{
  "n_layer": 16,
  "d_model": 448,
  "n_head": 10,
  "n_kv_head": 10,
  "head_dim": 64,
  "d_mlp": 1792,
  "vocab_size": 8192,
  "activation": "squared_relu",
  "norm": "layernorm",
  "norm_place": "pre",
  "norm_eps": 1e-06,
  "positions": "rope",
  "rope_base": 10000.0,
  "rope_fraction": 0.5,
  "qk_norm": false,
  "attn_scale": 0.125,
  "bias": "none",
  "tie_embeddings": false,
  "parallel_block": false,
  "init": "normal",
  "init_std_qkv": 0.0183,
  "init_std_o": 0.0,
  "init_std_up": 0.0183,
  "init_std_down": 0.0,
  "optimizer": "muon_variant",
  "lr": 0.0184,
  "beta1": 0.9,
  "weight_decay": 0.016,
  "lr_head": 0.00648,
  "grad_clip": 1.0,
  "warmup_steps": 200,
  "schedule": "wsd",
  "decay_fraction": 1.0,
  "decay_shape": "linear",
  "final_lr_fraction": 0.0,
  "batch_tokens": 65536,
  "seq_len": 512,
  "doc_mask": true,
  "train_tokens": 381700000,
  "steps": 5825,
  "dataset": "wikipedia_en"
}
MLP neurons of a small language model. Each row is named by its layer, matrix (up: input weights; down: output weights) and neuron, and shows model dimensions 240-335. Each number is 200 + 20 x the weight over its row's rms, rounded and kept within 0 to 999.
After each neuron's rows, "fires before" lists the tokens most often just after its 100 highest values on Wikipedia text that the model never trained on. A number after a token or word is its count.

L3.up1619,200,210,171,164,165,191,175,228,203,189,191,186,198,191,206,168,205,211,216,186,217,175,175,219,176,214,225,225,199,205,189,190,169,166,229,177,179,222,203,194,201,217,193,225,204,221,210,154,172,213,214,214,185,191,193,203,184,225,157,205,195,211,212,205,188,202,225,208,185,158,208,175,204,208,194,215,200,185,151,186,191,212,231,205,196,207,212,200,256,184,170,217,167,187,189,205
L3.down1619,187,220,206,199,187,184,209,175,201,199,200,193,211,249,163,221,231,214,205,191,169,180,215,219,156,208,214,220,217,181,207,167,191,218,226,207,197,207,181,224,208,204,217,155,212,235,229,207,182,214,185,200,169,225,177,198,181,187,193,214,232,197,229,193,230,205,224,208,192,167,230,172,179,176,197,212,207,210,183,171,165,158,202,224,189,210,206,184,197,188,197,187,196,181,217,199
fires before: "," 24, "." 23, " to" 7, " and" 6

L7.up1417,209,174,179,203,213,175,203,196,197,202,202,210,191,208,182,209,214,219,179,189,211,225,181,162,176,187,206,184,237,175,183,215,198,212,204,195,179,190,211,188,185,216,205,203,255,185,213,185,186,191,185,205,209,192,227,180,181,190,205,190,186,209,194,224,182,183,210,187,180,202,214,206,211,195,213,204,158,212,179,163,190,174,201,185,218,169,186,176,229,225,208,169,240,220,189,189
L7.down1417,212,160,176,201,208,199,189,176,251,200,216,192,180,205,205,223,196,201,181,198,244,203,207,179,246,226,215,189,196,159,204,203,197,224,165,165,164,204,200,240,213,211,193,162,196,181,224,207,193,187,196,205,223,190,203,196,222,214,184,224,196,238,190,205,177,222,195,191,234,169,187,214,180,200,190,209,190,202,195,176,200,195,182,191,206,162,167,202,182,200,204,190,203,215,206,185
fires before: " of" 30, "ion" 10, "ed" 5, "ions" 5

L6.up156,199,214,185,187,203,208,208,186,211,182,218,211,221,174,185,232,157,222,207,195,220,215,193,208,214,219,166,241,177,225,177,199,200,182,201,180,191,210,159,178,207,224,226,179,221,222,226,185,211,216,201,214,216,175,222,227,212,234,230,159,160,173,176,197,192,206,206,230,213,189,183,224,201,174,196,202,192,219,194,250,216,227,181,244,205,212,217,219,240,188,207,205,209,213,232,196
L6.down156,227,200,163,207,238,191,214,203,194,205,187,223,206,202,201,223,195,218,215,184,215,251,234,191,185,190,202,253,216,218,185,196,198,197,220,194,209,195,187,191,210,181,206,161,218,194,218,200,203,228,191,206,203,188,217,198,220,190,217,174,200,224,186,193,214,211,196,213,196,193,190,210,175,174,191,206,189,176,212,197,231,213,177,232,217,212,218,188,217,193,190,204,190,211,190,206
fires before: "=" 100

L3.up569,219,200,188,206,215,193,215,185,221,193,201,219,172,189,211,200,197,193,186,205,267,222,191,219,230,194,207,170,202,207,160,214,228,173,173,214,197,180,212,176,215,195,193,165,185,198,168,174,221,180,206,214,209,203,188,218,202,186,193,203,227,198,197,185,187,168,178,190,190,181,200,183,187,193,222,193,199,255,218,242,250,189,186,195,198,224,193,206,206,154,220,212,209,208,176,154
L3.down569,211,218,173,227,222,147,177,215,191,167,196,205,180,242,188,212,221,185,192,181,229,219,177,201,229,196,211,190,202,202,189,195,203,197,199,209,201,172,190,233,207,177,213,150,184,188,187,191,143,195,192,197,211,232,249,222,168,161,177,226,183,210,205,194,187,174,222,194,190,187,196,185,180,189,202,177,199,196,208,174,222,231,155,217,215,204,184,209,221,223,153,207,196,189,187,261
fires before: "}" 26, ")" 16, "f" 15, "." 5, "," 4

L6.up872,216,188,196,184,191,186,210,203,212,164,238,202,171,207,175,249,185,202,217,217,231,232,205,208,186,194,203,198,208,228,177,200,184,201,195,207,190,213,167,200,174,214,216,173,244,163,207,196,236,191,152,232,220,229,190,248,240,208,176,213,219,183,218,171,209,216,205,218,206,195,192,215,191,185,221,173,210,200,175,203,242,215,193,228,190,220,224,176,222,189,212,192,198,204,184,197
L6.down872,235,166,212,216,235,233,193,163,222,194,201,197,205,193,241,193,194,218,177,196,246,183,201,187,225,190,201,240,199,166,205,179,195,183,220,205,206,175,165,239,181,189,173,190,195,179,244,206,181,212,211,203,192,190,212,220,176,246,224,213,180,195,184,191,207,191,188,185,189,202,205,211,177,185,208,224,211,224,194,185,202,241,222,203,188,225,180,186,202,177,209,158,225,237,163,194
fires before: "=" 93

L7.up463,232,176,256,187,195,175,197,243,183,192,188,220,174,202,181,176,157,212,179,183,188,225,158,167,204,203,199,207,189,201,202,209,215,215,189,174,198,197,195,211,210,220,223,190,262,224,233,207,202,179,242,175,195,220,201,216,206,219,145,222,185,200,201,208,196,215,181,202,169,226,213,197,183,245,220,222,206,188,158,223,231,214,210,218,213,164,182,171,217,204,171,188,185,177,190,217
L7.down463,212,208,220,172,193,203,189,204,189,192,233,187,217,193,200,186,226,217,208,187,150,207,186,232,219,175,229,253,219,242,183,224,190,218,199,214,201,189,189,225,245,205,198,193,216,194,190,161,175,210,199,167,197,193,169,186,187,165,199,193,219,246,194,209,181,215,224,215,194,181,198,184,171,162,183,162,169,207,211,214,200,199,200,219,214,192,208,224,223,192,205,187,182,203,197,214
fires before: "s" 81, "." 5

L3.up1739,226,179,193,210,172,209,195,193,187,158,200,196,207,167,169,228,186,215,192,208,213,184,226,219,199,198,191,186,194,177,197,197,178,206,184,204,210,209,177,203,231,217,198,185,197,218,207,205,156,216,209,191,223,209,196,199,207,224,188,211,169,228,192,197,172,182,162,208,169,151,238,199,204,160,197,220,203,202,233,243,194,199,199,180,216,162,219,176,186,162,176,218,214,192,215,202
L3.down1739,201,192,213,229,190,205,204,197,188,178,202,184,195,188,191,182,169,190,184,188,224,205,240,223,207,167,202,156,204,200,185,207,196,208,201,258,218,194,226,202,211,200,195,227,224,227,212,222,190,191,196,189,241,191,197,207,184,181,207,192,197,179,185,204,195,166,223,200,209,227,191,181,208,177,190,248,164,229,217,208,201,196,201,205,240,184,202,151,220,207,195,182,202,170,197,199
fires before: " to" 48, "s" 5, "ing" 4, "," 4

L6.up1670,171,217,195,229,216,204,176,201,196,188,159,207,222,188,205,224,180,238,175,193,224,206,203,186,160,214,175,236,177,222,171,141,194,206,205,205,220,185,185,187,208,235,223,222,197,206,197,209,202,224,232,190,214,224,217,194,209,192,199,203,178,166,213,174,175,194,192,187,178,205,160,218,190,199,200,174,176,226,177,203,214,239,191,212,186,198,201,203,214,217,205,189,214,212,196,166
L6.down1670,181,211,205,223,225,217,188,169,203,190,193,205,188,193,182,211,189,195,210,211,195,184,229,216,238,212,165,193,176,236,193,222,195,184,171,173,204,198,214,187,214,215,161,215,210,200,186,219,229,232,205,173,181,185,184,181,181,193,200,239,216,175,189,209,181,184,179,197,197,225,202,204,192,207,171,180,194,184,197,221,200,186,188,223,216,202,198,207,205,206,200,217,232,190,186,226
fires before: "=" 100

L7.up77,231,204,224,173,220,195,191,200,183,171,207,210,220,191,234,206,167,216,218,212,221,217,201,208,200,190,216,235,213,201,194,198,200,225,219,211,178,235,198,221,185,176,187,171,197,180,205,225,222,219,203,182,206,161,179,192,200,179,187,216,191,203,196,212,191,187,174,225,180,235,162,204,203,179,178,197,205,160,188,233,197,195,168,207,221,211,225,177,168,202,228,174,217,210,220,191
L7.down77,200,197,194,209,169,214,162,191,205,185,186,199,192,178,199,182,190,217,213,154,254,173,222,172,232,201,229,193,203,174,238,183,214,202,203,235,191,203,204,246,189,187,188,180,233,180,207,209,219,192,214,200,219,209,225,198,186,212,163,221,201,181,238,205,200,200,195,216,180,218,218,185,164,187,184,226,197,192,202,187,187,159,217,215,195,217,207,186,191,209,205,145,238,198,227,221
fires before: "=" 97

L3.up1657,205,186,222,178,196,226,211,209,149,224,218,192,175,218,210,196,179,208,197,188,182,210,205,166,166,232,194,240,212,213,206,217,204,176,201,199,183,212,196,228,178,228,194,220,193,179,185,176,222,235,202,180,174,186,201,209,182,178,210,210,178,255,201,212,186,220,188,195,175,181,222,172,204,173,194,199,203,204,198,190,212,203,222,200,224,165,201,214,177,194,228,207,215,215,225,180
L3.down1657,166,185,222,168,202,219,205,221,214,201,210,212,200,196,224,180,201,206,180,194,188,216,211,165,202,197,234,210,203,192,204,182,192,153,183,212,205,185,235,197,155,240,185,230,183,197,202,203,194,187,162,188,193,216,206,231,214,158,264,215,187,204,199,223,197,222,220,182,175,211,227,195,215,168,210,200,178,175,176,159,179,210,208,200,227,204,211,165,220,208,193,189,203,226,208,215
fires before: "," 40, " that" 9, " the" 7, ":" 5, "ror" 4

L3.up612,176,201,215,191,221,201,181,228,194,236,237,150,187,189,220,169,186,198,201,195,196,210,198,205,210,191,183,176,221,175,211,169,218,171,218,198,189,191,244,182,204,191,196,228,199,189,163,148,213,217,190,216,212,185,199,204,200,198,237,193,239,205,219,208,190,215,206,195,196,205,171,184,238,207,205,195,172,221,154,244,219,176,213,186,208,244,172,199,240,210,179,189,215,188,198,165
L3.down612,172,198,240,212,212,205,202,197,221,223,175,154,205,179,211,201,233,180,227,174,189,213,217,184,210,210,198,196,210,200,198,204,203,196,193,199,170,202,237,192,224,186,217,201,191,191,215,226,207,219,196,191,177,226,228,153,194,178,228,202,256,199,185,207,180,189,208,157,183,197,181,189,195,209,204,182,173,209,203,189,231,217,208,185,199,225,164,207,207,226,190,246,190,212,219,210
fires before: "s" 16, "." 16, "," 7, " of" 7, " to" 6, "ing" 5

L6.up1572,185,216,192,203,237,215,186,188,182,218,207,188,199,193,220,191,190,229,220,250,207,189,205,208,218,185,203,199,234,228,236,206,224,190,219,189,163,217,199,222,207,181,168,220,231,197,200,193,192,223,206,214,219,211,176,213,223,221,172,195,176,202,165,195,207,207,208,237,150,216,223,228,208,159,192,205,176,201,210,185,196,184,187,207,241,205,201,192,182,186,214,197,197,190,210,211
L6.down1572,218,200,186,180,203,191,223,179,179,222,192,199,191,190,204,218,213,257,215,212,246,199,244,199,223,199,213,215,220,241,214,203,208,194,186,232,231,212,179,181,187,214,146,235,191,207,223,190,200,216,189,250,205,200,166,219,198,200,173,178,225,250,199,193,210,200,205,196,204,202,184,219,209,155,166,186,206,205,190,155,204,200,184,182,205,210,176,200,189,205,186,195,199,213,173,194
fires before: "=" 96

L6.up112,176,189,163,235,211,186,214,199,181,175,196,227,227,173,195,183,173,211,185,222,208,220,205,218,240,173,199,159,204,194,220,221,213,182,160,222,224,207,213,222,209,167,211,231,208,159,165,209,186,227,189,233,224,188,196,196,167,212,224,217,220,208,208,180,196,224,223,187,173,234,222,181,227,182,181,180,169,181,206,188,195,171,193,190,194,197,177,191,225,188,218,203,164,198,208,191
L6.down112,213,155,169,192,157,187,217,202,221,216,197,237,186,197,183,213,206,193,205,230,180,168,180,209,171,172,201,176,230,184,211,197,233,194,191,205,203,205,219,188,173,204,226,214,226,180,220,219,232,184,183,176,223,180,170,200,214,175,218,178,186,212,229,205,198,196,184,173,192,206,214,182,198,187,195,204,206,174,214,196,197,231,195,156,199,222,201,205,190,173,214,212,194,187,223,178
fires before: ":" 21, " |" 20, " by" 8, "ed" 6, " of" 4

L3.up807,182,186,204,161,188,201,208,230,215,183,218,200,200,200,212,198,196,231,218,170,183,203,219,186,227,179,217,241,200,209,187,222,198,176,211,190,188,185,146,199,218,172,230,187,212,165,182,180,201,199,245,186,189,220,201,167,193,193,219,201,213,237,186,205,187,178,153,210,179,208,192,184,213,198,176,203,211,235,195,206,211,194,225,187,209,192,211,171,228,203,168,217,210,214,203,198
L3.down807,155,171,201,188,178,197,227,214,211,179,192,178,183,155,191,169,210,220,203,181,181,205,235,196,222,185,212,205,217,190,177,227,176,186,193,212,187,191,193,190,209,210,228,217,204,185,180,181,196,158,218,203,188,207,199,160,181,174,230,236,209,256,203,197,198,191,183,184,194,210,190,186,226,207,214,186,229,220,216,190,224,188,211,185,227,178,224,201,203,200,185,183,198,208,239,202
fires before: " of" 21, "." 14, "s" 12, "," 8, "ti" 5

L3.up992,182,231,200,182,173,209,220,210,193,205,229,204,214,179,212,182,214,194,218,223,223,209,154,206,184,192,198,189,202,235,182,189,193,228,254,211,193,222,180,187,223,225,194,162,221,218,179,184,195,182,217,166,224,200,202,227,201,217,225,179,170,229,221,210,187,214,164,193,195,210,188,198,204,222,200,166,192,206,176,219,172,201,168,173,220,228,217,171,188,193,235,205,201,212,224,190
L3.down992,205,209,236,182,193,210,203,194,208,181,228,198,171,193,195,203,225,164,181,221,253,186,163,241,192,212,215,187,192,208,226,204,210,217,227,218,202,154,206,191,207,202,212,194,182,193,177,206,174,204,214,195,224,216,193,172,215,208,230,204,192,182,191,193,172,185,217,201,219,215,176,182,181,218,180,181,212,210,203,204,156,221,195,195,223,193,208,169,196,176,217,189,222,195,216,190
fires before: "=" 48, "itor" 5